config = dict(
    n_layer=9,
    activation='tanh_gelu',
    norm_place='pre',
    bias='none',
    tie_embeddings=False,
    init_std_o=0.0,
    init_std_up=0.0185,
    lr_head=0.00309,
    batch_tokens=[65536, 131072, 262144, 524288],
    steps=3425,
)
MLP neurons of a small language model. Each row is named by its layer, matrix (up: input weights) and neuron, and shows model dimensions 506-601. Each number is 500 + 25 x the weight over its row's rms, rounded and kept within 0 to 999. Numbers have three digits each.
A block is one neuron, or neurons of one layer that tend to fire together. After each block is what it responds to, as a language model described it from the Wikipedia text at the highest values.

L2.up445:514487472509506550534479502532512520507500476537519459511479488498493506494486483455493554492504510441483465487516518486524513506509478485514518521519493502483557505490486479486490486459477518505574468454506519483498489440536488455495538494547510480531543473529531502518576481499477504462
Separators inside number data

L5.up334:519512471540516503497484533512482454512505498541483503495531512524509484475498513468499499504480496529484479525519478498508517502445485419485474510513561487503488466504508515486486510477505475498505534513509526482472460473529520523503491483460508454495481524511496475492526478509482496531
L5.up1820:483508488482461516511491490528504486518507504486497537479499523490450499509493492504461512532514533494487450502490506501495477491473440494520516460490484515493495499483497511508507480523520435519483497512530493449511520512530512500516518464481479492476486472511524463513497522499530495444
L5.up1866:491504537482494533487468514495493462502533499562493471492504480486489488489505495506495494524485526488472497505514476507515487474468492475522466488478561487474525525499521490481469470518511470529504512472436513524493497503496486486512493518483514439496510488525519439526536466494530470534
L5.up1873:480477523515459532468483477522499539491526478473500460484470523492519480486467524509505481542446497511469494548494477508478524514501481495505546453539525486536470510530499484488481515557479480406532448496487504493505499476550544510521476529489524487545517521516500479521529509498515518492
L5.up1878:513515500489519504503481530511478526498542496525536489534503463417494489480501507492506448520468508463506493477544497491482515493458483483503480500532460479489503514513517518461515485546526548513515505503486451493546492588488444486535501466513551456529515518497517474501519537474490472484
L5.up2004:468472506494513560495431509503501493505483514534469499522507523511513506480507508521502512516499515490486511487484476498515525503495471487513501477512478516495487480505496480494474462522532469487515509484499501512556490491486508524462554479537516485542502536523497511439505432520493500536
L5.up2096:546515523476503468461482488526512525501489495531508475473509504470483523500517498539524446494506542481492492508504519502511478490489497447515510524480541517510464519474486517517465508501511460488489453525487522472533484469493502458512484489504497469543492473544480479511502446527485499499
L5.up2441:505500471504526522466485467470458511488485518515526481460481483511492484496505460537513503541473515541495471485537474529495542505497490452499513525535506514524479522469518536485502456493533529536520537526473501521509496511501518482528497539509465461549508477545516457441514466496563452492
Causal and discourse connectives

L2.up768:487542467490488492508524469501495473447532506487534452481535513509494490497476471506542473486470534487472493518512484536496451501521481494484503534478490521500499498517483481489512398464472447505477494473539491502485479520534521489511474481554484496541499493539468517505488498532516471523
Clause-boundary commas

L2.up1120:481521471491497553493479511537521538492514504489500467510494522526481482490482520485557512498493457499508494530504564517549495490476466526470543505516522469481517517478478489499505475498474502547520468464472463510478538524498507487502486504489503504477478477547509501456468502523506486484
Speech and reporting verbs

L5.up94:538473527527516469526478495502508485527495483507514457514470515468475520523436480492508500500536440458506519487469491484444518507511499457495496506498487508486525506505519495474503527472530522463515498494502499524503494486509488501537499498488495452518505498499479488494501461490504502507
L5.up438:488502541463523514504502452483496539510500495530486509499487516476480527507489499527517531542533476448500519504504510475546512501467510453512544536463519590541486498507541520531471470480486511484574517537458465522506514492473447544480498448517526510454561501507532495500513499499500490456
L5.up871:544475548493449515539529524551503523558501517466473483483519488492483510495462516530516515456494526482551514524511520495504501479462513467478504572519495547520449532535508470477504530500499481473556486449462493491474503498507482492517485485510523512511501489503559468484491479479468490467
L5.up1081:539459522506492498486449471494552494496485498483432481490517511508518457508543536517510496533463476524576468486465500494454500479510499496488503528545480494484455511499503502498486444554494529502561525502482515461456508494524480551485465503499462464500469468493478511489437478546515540465
L5.up1253:475488496481495515518505479519460464534479522548505483504492527511526477498515503520493474486513504461456493505472525520519480520469481454495454494501455511502521583495509457553493475530524510475469491471494488468525462520532518484512508494481476496518526479496488482486470510515533481487
L5.up1584:517477498495516502554518513504512454550473482479484479492498585503476523536474512496510499469500483442478482475516437522510526507514515458513517522541497524491526524473492487499539497465527493498518484515495520538502488488544504484526510460481509448497514543483461527483534439511488414451
L5.up1586:489498466521497508486515476483463538498498496517506472505469450516490529470443514493450478515437455512485530578499523515498514536517451496494497511547498507484501482533496449511550556513504458521507517463486509521472498461490522515512489517461470528526531527475567437485499457488495496492
L5.up2140:502469488508512539500501495503463519505477482479453464472502486508511511529491493526509490480468474491496507444519529499478503473521528440512554538480483469494556501500477486521522524488529472484499491482467495479470491490523484526483465500494530493504495456488514491550463475474510502452
Sports results and careers

L3.up305:555524478474510505500489527520526514438511524502485497505544506524531504533525473524527506505461512475465481501515509505454471462500494481474481512529480568524539491510495487509524479477539469526534492504516487522480529520505505504496503513469525516498516486525525512490516513555421539514
L3.up441:499514489481463492505481452508515523460498498469473436518518473544520481492472547481507518546480520507518528491509506489493485433494499499522523500501517526511552508532494505512522515548480460468548522537475544504527493500533519556485476492513509482469513504561513501528453472502507475486
L3.up442:513506467485504501488501483522509501476482492499534500514444529563538471512472504481517509509517528510545531485532508509461505466431533517534472505523496542481568507474503496511505518445505491526527513507466511529487541504525510485491531475450511496500477473541530485516465486461500476494
L3.up1148:531518548492486530537514503507532471473500505501483500467534532502547513544488482535533495507448517452533501527509528508501478458508506495491456482534505586508488496542432496480539510484510466504556480507524489523511510478451478448489488470470528507522499505507496524491451495524493497470
L3.up1574:535501501496475492519503494508520495437531494510511462468484498482450465537522504501488473536508495495527448489460456528452441471490506507516486538508528494451536535526455503479530468488475475488510493511493458474531464526503491523482540482489522525568507497516515514513470424503488504503
L3.up2192:495470502510514498531543519515499538524514492487471492519494505473493512524495520491482515538512499502444500501493532537494538477506523428488529501501507493527508512506530458482497521483497475491448507484463520501509507532507525520498511510540525511470521519528490494501531485512492483524
L3.up2255:499575445494477496502494499541533451508492490486514478474522502514552481493513470498493512498482512502513500524464525502525452523484514466506469479491479556501533470490470467518508487462521473521503511504529470493507537503496495472514501526473481495505438490489485522479510491487448464475
L3.up2284:504503508497489500484511504504504514524495479470469457511456466515520496512467492541492496466464516485482525524499487482436501440527510487494469505502518522514488494458499489487509492501456499471554516510534500478494491485496529523526482537499504594490476500563478510504487468506487504481
Clause-internal punctuation breaks

L3.up80:522540495490499502530472467481534481520528525528487520508511509492481487468479504465502446544520446499498527474495517503498503421480545502487516509519468512505523456547528520483472474517479517498459487440457497468481480525519476505521500491513555506564528506471473493497507456497494555512
L3.up157:489521502513525442492546469534443525520511456502506500454499489519491504474508485489530523478510500525550529483526557500538498436431522501481506500482516513512499560489512482513466464484490480522514512513460507542507477478528510475488513511503504505496526506519496502532509484480511530529
L3.up306:504490498505525498499503479500464497551517441497487512496447476542488504502470477463531523496517490510487548505461505506449500479496508485486488489506534525535534509523507500546498472510512469544566471504538518486526506450477481468533493518511514537502523520516490532493510475484490466525
L3.up804:456543519496495500552509487515476481468505456519533489513513457535491522498520530483453492515482513488489520511513521525496482548506523508524491497458489481493477461530447511489498449514518505509509491506506513491517554485510526490480496520458502498468518461502479498507562512507476495500
L3.up1033:503536499534520498493499487506520454503487476500519499537540459438520494463473503473534526494451517484520493505482544476471503462543486517544505553485500497515487542546491450521528436521522477523533478475533474469497472467506524458504547513541457509517506523467525480548546497516493513507
L3.up1616:482452521473484488480518517482500454534555509477507520500501518479537537480516489523476501491456501512507505502529527521501499515455505507532535506530474506516512503498499445484520477497526537483501512513497489506487479473501478526501565522512525503461505516478504466529537491510505530488
L3.up2323:483463517488504504441482463460500499490508479508491531527484492492489493539492525491522550522476520506448560494492514540476521483472502462536487505501530523495505511517533517539484497524494470510546435520508471479527518499495485527530514517556546495536593507511486530514522463485514494490
L3.up2484:495464537524500523494528503523509463521505519517542544493462497523469512501503489461511506547470514484475515503491499512513468485479518496508501535515516522496507519493495496513505493508518505507484516559485546479504481512520506478503520460492491511506500460501433486503540505494483496483
Date slot before year

L2.up1089:527467540483463512533514483499481492512525496520523484524516504480483481480523494494537463469518490510519535478503503503504499468503525511522517505507482564538487483550496470494508447466469506446499468475487528487503530465472503541516469497526529498507449465504480518501472481517483492494
Quantities and compound hyphens

L2.up1167:527522501546493458518486541513503487468463455509515476495515494482500494507533497503464506538512483528557468461503471507466508458522534483499498474492516535515500507527505513509520469490481511495515495469483491481483513490555513518591516481494509515510513500495516498478483510501481486450
Compound-joining hyphens

L3.up336:520475499505502551491498489532514503556466486460461459511511500495516506546515494529522500473499430505529493497486530471487552500481477507489506506523496517487473491524489508530475500493501522482536483503492507502474495502458495472486495476486506475522506508465542504473480524502508521448
L3.up1183:465515493510518523523492515497529517515487491549498485533494466485471569503454483529504526508510446462493494500481502485577529479499485497499539530523490476485526471501525519507472531477489503473529497450491495522516469523506495480506550497491493526524514525474512479501475507510466505473
L3.up1270:509478513487450567511532501515476523536501471513467512529497522500516467494445481480494490474484480478517483493493523414481544506510491497497474528501458501517501511528507513528556515541502475517482478518463529499548478481499499514483504466463463477506476462521495530508499518476503484460
L3.up1272:481475486456520536502466498484477487494492493483472468504526478519463529536509467523510487485488497532493498499500505506494499554497447453522518538495526503509478521517501502516450531475507506510505499517526487483514530464461476532503488495443507526526498486456464507502497483514465533506
L3.up1889:503481498541508551504457440543465488516463503508491483501502510497516494529513484499535513503497505448531482489486478464490472501519525499525506520505539527482510499519542488498484469486506556481509472467483526511494488496481508446474503509492528478516508510430521505461499508521506505486
L3.up2228:523540498509541520507484501452479527517500500499512515511523492522512471503510519516504540495542462491531467494470488471512496523488519459511454490503470545503508470494514518465482422555509490477526476512460445475492488477497486539516486497521502475514511487480481504465466518486448487529
L3.up2322:493509505492484503511515517495541491545527511495517500504527513483484519492501522467529485503534514495526547547458483487504474492506519485519514504527491533485483453528496515518534509495519453493509533477462455501510485507514508497500492468453498460504481508498529567518473437499508501495
L3.up2402:533529504477488487480489499526520511542526516421450458490503478451496524525527478536488470426468475500528484510473569494467529501466482499497503500547473544539457489504535509479484493499458451475528495512454500462497497502481448496496479520491512495477482485461523484481478458476507491492
Token after proper names

L3.up269:491483496506525543479448455490476455513494454516491513496486496494486503496524508512517490508525454500508494498531521522505495533482499481513547507526485520482513498489532515512504528525476498486487498469520474502461451496462468484489490523502530509509514490498488511472485486477521490469
L3.up488:522511495457497508514489484490506516504495470502475521527518485506488502488554507503500555495491461492467510494496502449480484547487487467447532527538465504501513488524474476506541519516530480515513506518506590496493474489459480499483500504511498475520483479543524485500458509476468456550
L3.up615:458516498516467552486482470491511491524488497473480455534481503474511476508479483532499497500518469513540558492510509490505510495480465522506509511499498564491498498438464523471480498506467462525498482516517516508500493461489487494473512481508516471476498469517485496495447460531482469465
L3.up1061:476485470488510535483479529504498499512504475437475468515491515483533510483497503498516537489480486498483522487490504497490535509522465504489504553530517545474506469500499499488509498500494513498477504449488498481454459505525466492518423489469509487466470504553467494540520517499442444485
L3.up1514:467486510518488550469465486488512536497478532488482510501477505495506459547513477511486540503467444461515539472480516494481536512489499548480506543535508493497466507530512486539467488509519507518500474503498514485493451477490494500471494527535518511480498515474487506549451480498499508467
L3.up1585:504468490535504532463482505505513508485499530477470506511474504497513472520478539486503497488488458494529519484489552493512470497488514529512515535524501504506496451504462468505484509487501515510496513549535481500483467505502491513489507481494547550491501518485496519468471478480515477465
L3.up1838:526490498528502495426456506475515502496518497516460497506515486537540493455532528522537566512513471517550514466484492483533505528484477485495501491556558502429474509463486508490496504520509540494473495484493571502484504485484423459513501470493509498519512531488506494494432503492498501487
L3.up1957:507519485502478525463509522506493435482486507502470538489550484484490505488519508535522474541480501494502446504503509502496472484503496505492434505496546500482524496508498523502475490455511495529489438469493477524527546483506465465520484505478552500491477485527503482455519519496526461480
Verb after surname subject

L5.up78:547489474500532474479501520470522498490559475484510523502494468496527515498520495519492546525483503534484516491512494500530508426479486520469551485517532534516486475478522509548505455485486476520527483522489487497527501475529487509513497509549542478452524521536514519461501543511479512515
L5.up240:488508534466512427516498539485501500492532478511466507469509478508508511484526511504503503476518530491502433512510543552498504508475465525516516480471507508482498511509511489494504507508477460511502487507489549476478500468506541514521506525471481499533503474469530511498491506506452521499
L5.up393:521515476480493495526487520524513459480457470473457484503514475496522534535474508472515538519493505514538482495523476497511475480556498473520482478510500491511491496489538547509545458512493544478537492495489489550526508468479513493537500458501458520501476532510499499486493486505446476498
L5.up720:526505499516487506503497506471518473497502545538468475506471428441502530466535470506538509527490526503495543497526509540478515475468532475512483548481513533508490552534485501499495488486479474543526529478488450465508514489514526557525491551511445518537516459527503487500480493548472515492
L5.up1025:537509488527532536499522501530532521488495503457521533507483495480464514521491515508475519526453533499478545493520524529547507486508473490467483482502574490520495466509488453515495493518480476523510527517484519537511529502526503505503505479492519488532487527483531529501478487503513477463
L5.up1688:506496476502519485525523487510492513472538484516485507411489503516496489460499501429491491529481521459495572535504484447522489536495494500426489537523498458515542481503487494492513498533513532466487511491474521500471473536499531486500475521544493529476500491504502514487492512506524445504
L5.up1858:492527512503484490458566489473547514454488480495524477513526487489517484463494487449525512486488495498467502525463493504532492473515495518511496515505482512449463495533506500463539497555485489461492515457505519487498487479461485552498536501520508508498515510557536479513485533521481523478
L5.up2460:530518456470493470506484511498536486481482541512470489524540511516500452505501490476512490487479491502506512499528486474526536471526459553479503455484488522478549523507511477539536454462519486518501477483539505509495498482487490512571501515462540527537513467537496497465526533509473498514
Separators in structured text

L5.up140:489566497552450486511456502474518470477512477497496511504500527497472475497523476562476474483518457494449494476514504531524513492482491479505465521501539513501501468480489534519484486462528549520474491508487460477473518540495470480513504478509512489506504501482539450496517491505472509498
L5.up275:524513505502551471484539463532436514483475499480502514483525521504501513502497512478503526485485538518524500518491493497505543517500479514459479481514576518477529506537481492518597535513550504457473523497529492524478462484480499482514539512504472505520503495508513490499475575528484499446
L5.up398:499527519492457472460527515439514494440493539577480521481472430486489489466496472500473471493533474425520501522524475465520463512526524508501497481479530526528458517479505436514488483482514504492458520518496464434514482475464537499485528495486543519453498505466493507493465535547476488495
L5.up1121:496493515501503441490528521511522473487482521542538504507458479498532452471496509516484536501489484479476507526497540495510487547494496477472503477507538537505482516452489448466492478468478525491499544533475479504506452519484499492485518481502495552487492476507496487507528530515520523496
L5.up1574:511535508506526468482468481497485515480559514518467481481456468510497486468511476515447486524464537512537528546524490452496487452533549451510456511490496530508464504467502503451520464506489472454517503525522523458478460529517536486540524490519501517495507496517503508477461507523500519523
L5.up1600:511507450508541461516522485494506489495504499476502502493502482509505499469494457484491529492529504516514501528529507495492537499483495523493536456467562490541500510495512519566529511530497423430508524487490501545451481445498542518532492522522550514523537496517482507541483489497463544479
L5.up2051:487524506486461530485495471511496482445452492513440493465469536499473498488496481497489503533526505527537520498495481473501483467507497523477488459481549537546497450492496452499459466482490459444524502529481501468482512482505492514489511508464496485508505445487502499522461516544480517490
L5.up2240:480515457538521490508508521495511500498474509538487492512468486496485538490486498474522512499509520465492468482535485495483499463483468511466484508474472493451492471505487502485493523465508551522487536472484515486507506459531506493529476497512509530521487518467510481520532502462483470499
Clause-boundary commas

L5.up54:498527530499472520491550473535476470519480460533540475515486457505466515544523500479482495488508489480478481512484507482533460545472476468471541508475455507475515536502496423489477535460464469462503470504512484519512515495497472467521485470493496466523487506493425514448493478513499520526
L5.up789:498524510451476484499507506442519476511474487465520532539506489507499432517521513527459484498531496470532482484484508505504506502500489471517520491489473501462520487483480547456507488532528530530495501488498472520512485540487536507525477491549474524507505473553550502501505531486504501526
L5.up1485:480490517548488501500453470510494485553461484520518492491480502542520551502509482558507532501476506486478519505545484554513507519478500548508551523534475489515521513513515411502470541423494512481507488475501520516518485511517593492513519525485447422476515535501500499539528514529507489501
L5.up1951:467484485517457447546489457530526444460508524536489553508532523520511487471481548431543501497511515464448508549491529482536491528526511506518496498526448517500524507540555472472498483504470480482498472506504491453502476488498519473513536498531473521543504498542494505511524476529493458492
L5.up2014:543532493514510511505513503536488469477498504515521564497503521484511511497475492493521502512478518501499494522483484496476477537506531521534513549481516548509490464497499500480488478491478466502514538455527489461489542466550472489506444503431474488531468479516511516482499500477518515490
L5.up2031:537530493499487524517507499540492510488489452466503507476491489514503463496527536536514517488484516450491523525521541452525504515533512523526470501523477520490510505488492508499481497481473488519504509516507460474515535523502551486485492485470529484494501506557503554454507501461510458483
L5.up2315:509515453474519465506493514491518493511481476490465515528438500469560514498518483481504472502468496498511505508470517505511472518474514492536493510520467438503513500503515492462524507528514487469545497476505564493499484475553475498478495508484494505496504503522521527489518501525498528477
L5.up2489:469468474465520517505490515481537477470495490506503532531496537476516516472507491484534481499435510439544517493517496509506509516510469504486506466501470498501511467504516453447541546516522457457449517500520510475542507520518494485522507479510495507532519496512536532496507524551487513506
Table cell entries

L5.up654:464538515487493519559471515482442495514490463529509476473533488493544501453539453480495487512486522469535446471492499518513499498495482479489485472491433497526465494498475539515491476509519504478541499494521511486532486518508465521505495477525459536501487460510514511526491503477447481430
L5.up1129:460558520502454497470473474546535508468500510496543443490496558520510496487474485509475489514508510472492510464493493491534487503486508500478543493516511502505522485509454437516509470490554524491517526504478468522554517463509524542531514480526544473510508491496513514453476476479490496495
L5.up1141:496492491523468515527524519546494513471499480523521549508516474504484508509497507473479523515504496480485491522483480520481506472492484479507537523500510482524482496483467466495536489486468552477473500513529529553448485461479534553504542486539441502500461494579524502508495487477470504493
L5.up1346:474505512463500479476554489506492504532499498567518502530507521490475471518501471504493505484502515516507532472537502525521500535507481468484510521518513542509500506518503483506513515546513518470518522521514484509517511499516533537533536505502490457509505483504520443529511467524494541507
L5.up1718:525503530498505494513468521502478462519497513480527461483503525464476473546484436474515488527487501496515498470476558488520536502488503505502508521473493525512508512506496522486517505487469506501475484535481462502503506505489490505556495515515470544468536491519529474534508502477511463518
L5.up2180:469511456518473511503498509496441469500487469478483526477531502466487493514450498487514508478425518468518498500494466474505484452471513468455487508491521527513512481517529537540500493507534512511520524505511511489519511501504507525527527500500480498480486505529479468499495458488521490534
L5.up2485:500502464469513509532505500511570513552516507492515550465475491506528518493476498482502482490469480511468535533525517480490524493440519503508511531528473526505529498496493445512533511529507495494507534475501552498476498497497487496480479513503515506508507497454519480525509479511509503517
L5.up2505:472497495544498536502513508551535505473472503505515511507481532510530494502500530466488521506504507488535475516484551516477530489460514506492507511505480526461494477497502509546503522499533512485501498499519507532506496513488529468503489480526498508538505489475495503497530493493500533488
Clause-opening subordinators

L3.up43:485475517521494491515477511481497459500447507536495514498487506478461467490506485478479504463451468522515491498486534516545521495503511513519543512488491488508492541499450528506470496488524477489545539514507545528443512442459486514507547471498522504497529466482452479520512479521511568496
L3.up246:437518502525509528494460519484485491486472491546495479461512516491509536485530487487467487518479517523489527487541509514491520423486540519515518512536531521457476511474497552482527460503508520525504478497474536508446541489518486441507518499507529503470538470487493562487489504504546509506
L3.up264:534510482490537500468472492476511416509500536463503479517468493499516530495513468502505515468489508527457532497498490537487493503488481535535585480489486513501529547485499506542502511498547476498565502540500470501509522482496536453514487439447460551513497486521539516489505468528497484507
L3.up1090:518530525546454520522477507481475509485509458517489513478489555516513509458465469513516491493512490493523491562489485525495500484517503492520489516523510510535470507464518450486502463504447514482481497444484516511490515481502532474506491493489503512514481492502516536529499472496515481482
L3.up1490:440502492498459486541438503444488495592475489493478464495509481479516506469528507521480497478446522489491539517510519494458517504509527480533515508483476502466483527508450479497561499493443493520525509445536498538498480479532460500479533507519498509556515486470493516489503513482478548418
L3.up1675:499544503498497476526458482491436492481490498515528492491518508495498497507508476461514515479496513535510501510551503467504483466465532472498557482542491537515531500484449484508491469458513518468445474507484481518537489476519500491516450492491496479478481486516547523545439512509505513484
L3.up1999:475524531469500488529498501475516487505433514532514535491510524512481543561529486503480471469432514459487524506486496532533516481487501507507496498481505515476517533498494505486474501478532492520512489525508478461430528441453488497508460468493505491529518414489474512528494549503499503497
L3.up2198:463563519523523507524500511487487499486513510502482473490554513491502502498493464473469515505504462520490533473508528500494478466500528550482507501506527524508472539482492452488508513474490507484488493502487481523507467515495511512476525488478511523508499470531514506480477508497521488471
Table cell separators

L3.up75:482542452498533488515460521429507495501514507546463518518494456461503517501517507543522550554479497515522507457523481523521538486483509503440499502533492513500488517499501511491482456471495522508520555522469464511504506514479523504502549464523527502495532493538528461487501526468481502481
L3.up753:529455442492491478524484522507492485503483478500462519495500510509504490502496474490502527509494466464536454476505514505501517519507477527505492442514504526550512495512518474516457495514551463554527536469474483502505476513489500474530488493507549536467513510464507496478485507478461516503
L3.up952:476535518486516525469579500499514524471500520511497457493503486497490491515540530466478517518528502500495500494517562561467521484467525476535512475494450519518491508530457525506507525476496531516527534526505516506483507496519508475518479512470518499525493465488522533508493521467492517525
L3.up1207:506501504542508511492532512430530464455513528480471498468489506489475454479524483461506551546479511543522515534507494520543521489483547505446468476475486516499513487524465525522522524509513497444535508528543562516444544498495547485493515483526536501484487503485534498518474502463548510551
L3.up1289:574516504497508471462534485505522512506473499513464483508518501533496479506510528467545535526463515496491529520494493501523458468443529496480480468506507514514541503454433471530503494498498480509515535461490500576511521519456491500498515492504529478495532483496492527504471532490502511462
L3.up1805:508478456550530474477541512467490471444556526459463532525470552499455499472509466491499489523496520486531557497546523508539479465486527480505534439504490510516513489492447498489553496507515498512498513506486499551445462552510509513516516470486536501522491524524523538487500521477490513490
L3.up1855:506492466502508496482538515473488510466518515495506497502496516477496498484498508520463550521466514511493519503508496558499478478473534493532530457490484523481454525505475509525506495521495473496532516494509506559516518496513521484516465523489514494485507481516539471515481515473514551513
L3.up2507:499463484498476464451521473502473456462518537531505527461449507519496511504517467516504507509462511489535459502493483533511486475492479486510514484511479489508536493514485478461525485484517509525503541476497543527473539521475516481530517515483479509523511491476511479516490510516502506472
Interrupted-clause punctuation

L5.up161:490481494503499527527526511497503494542516511474495516474511476491489441483465512493492505508471478506445511530531516514536494483505490495495496480468513545467495491517498541482465484509522476528490481493487507496500507524504521512538477450486468523469537475540511467527496454477509480481
L5.up274:471516456492487498511503506537504476514439474509481491526510474518460478532498476502502501519529506485504517484490540502496522517427501476428527479532455566517513519507479489474460454514526482529481515524492502499487515511486461538484524533455503502504522506515511476521503495492518454518
L5.up1004:467521501471480560479482529529527460524466460523508460552494498439496481488500508516529494446466439459486475474515498508531494481502453523499480482486477503507504477487505506493477470453518483485498500489514484491525495476507523505503489505505536516472544497485451471530478507526441511457
L5.up1032:488545486477504519449411522502490506505509518446469493523525497500485488510517490492511460505522441486482478461528434469455475455500490512481514520489477523495544442507540472479442504496509529522483495472499525472450504516503498506523487521509570482510485484556459469515486500536478496503
L5.up1355:537560475492494570495451491531490462494495498520482484551509467486525499518472504518501512509498548468519525504493543530482513484504477487489493515518490469514505506528508470492535469515495498486474497515483500505514494493501495521506499518500508490529494489489513484494528541496500466431
L5.up1382:534498496515540540497480502487482510479526477523478526545526511501534495501503468490492494498523490476480523529468518479473487528479447506493508566446455473495533494506521508548533478512503477474498488491536531483524516517509498509485482518508549456492502469451522482538533509558495502453
L5.up1864:534533500485485558502479513499539499506487501528513510477482490478508482513494465471546519493495515439526480533508536511471506532484442528477491495524465494487484514502500502534450490487509475519497518489502445470547512489477525502473482515504496519503529486469520531539470489506476505482
L5.up2228:521514498467496504506510467518460513505486486521490448531471481481510484484499524553478476484497536499488504508505520488493511510422491508489522531515513444547499495535478465465470503499530504530521521505517511422485523499472511514536472503496501523578485468508471415505481485477479510500
Main verb after a named subject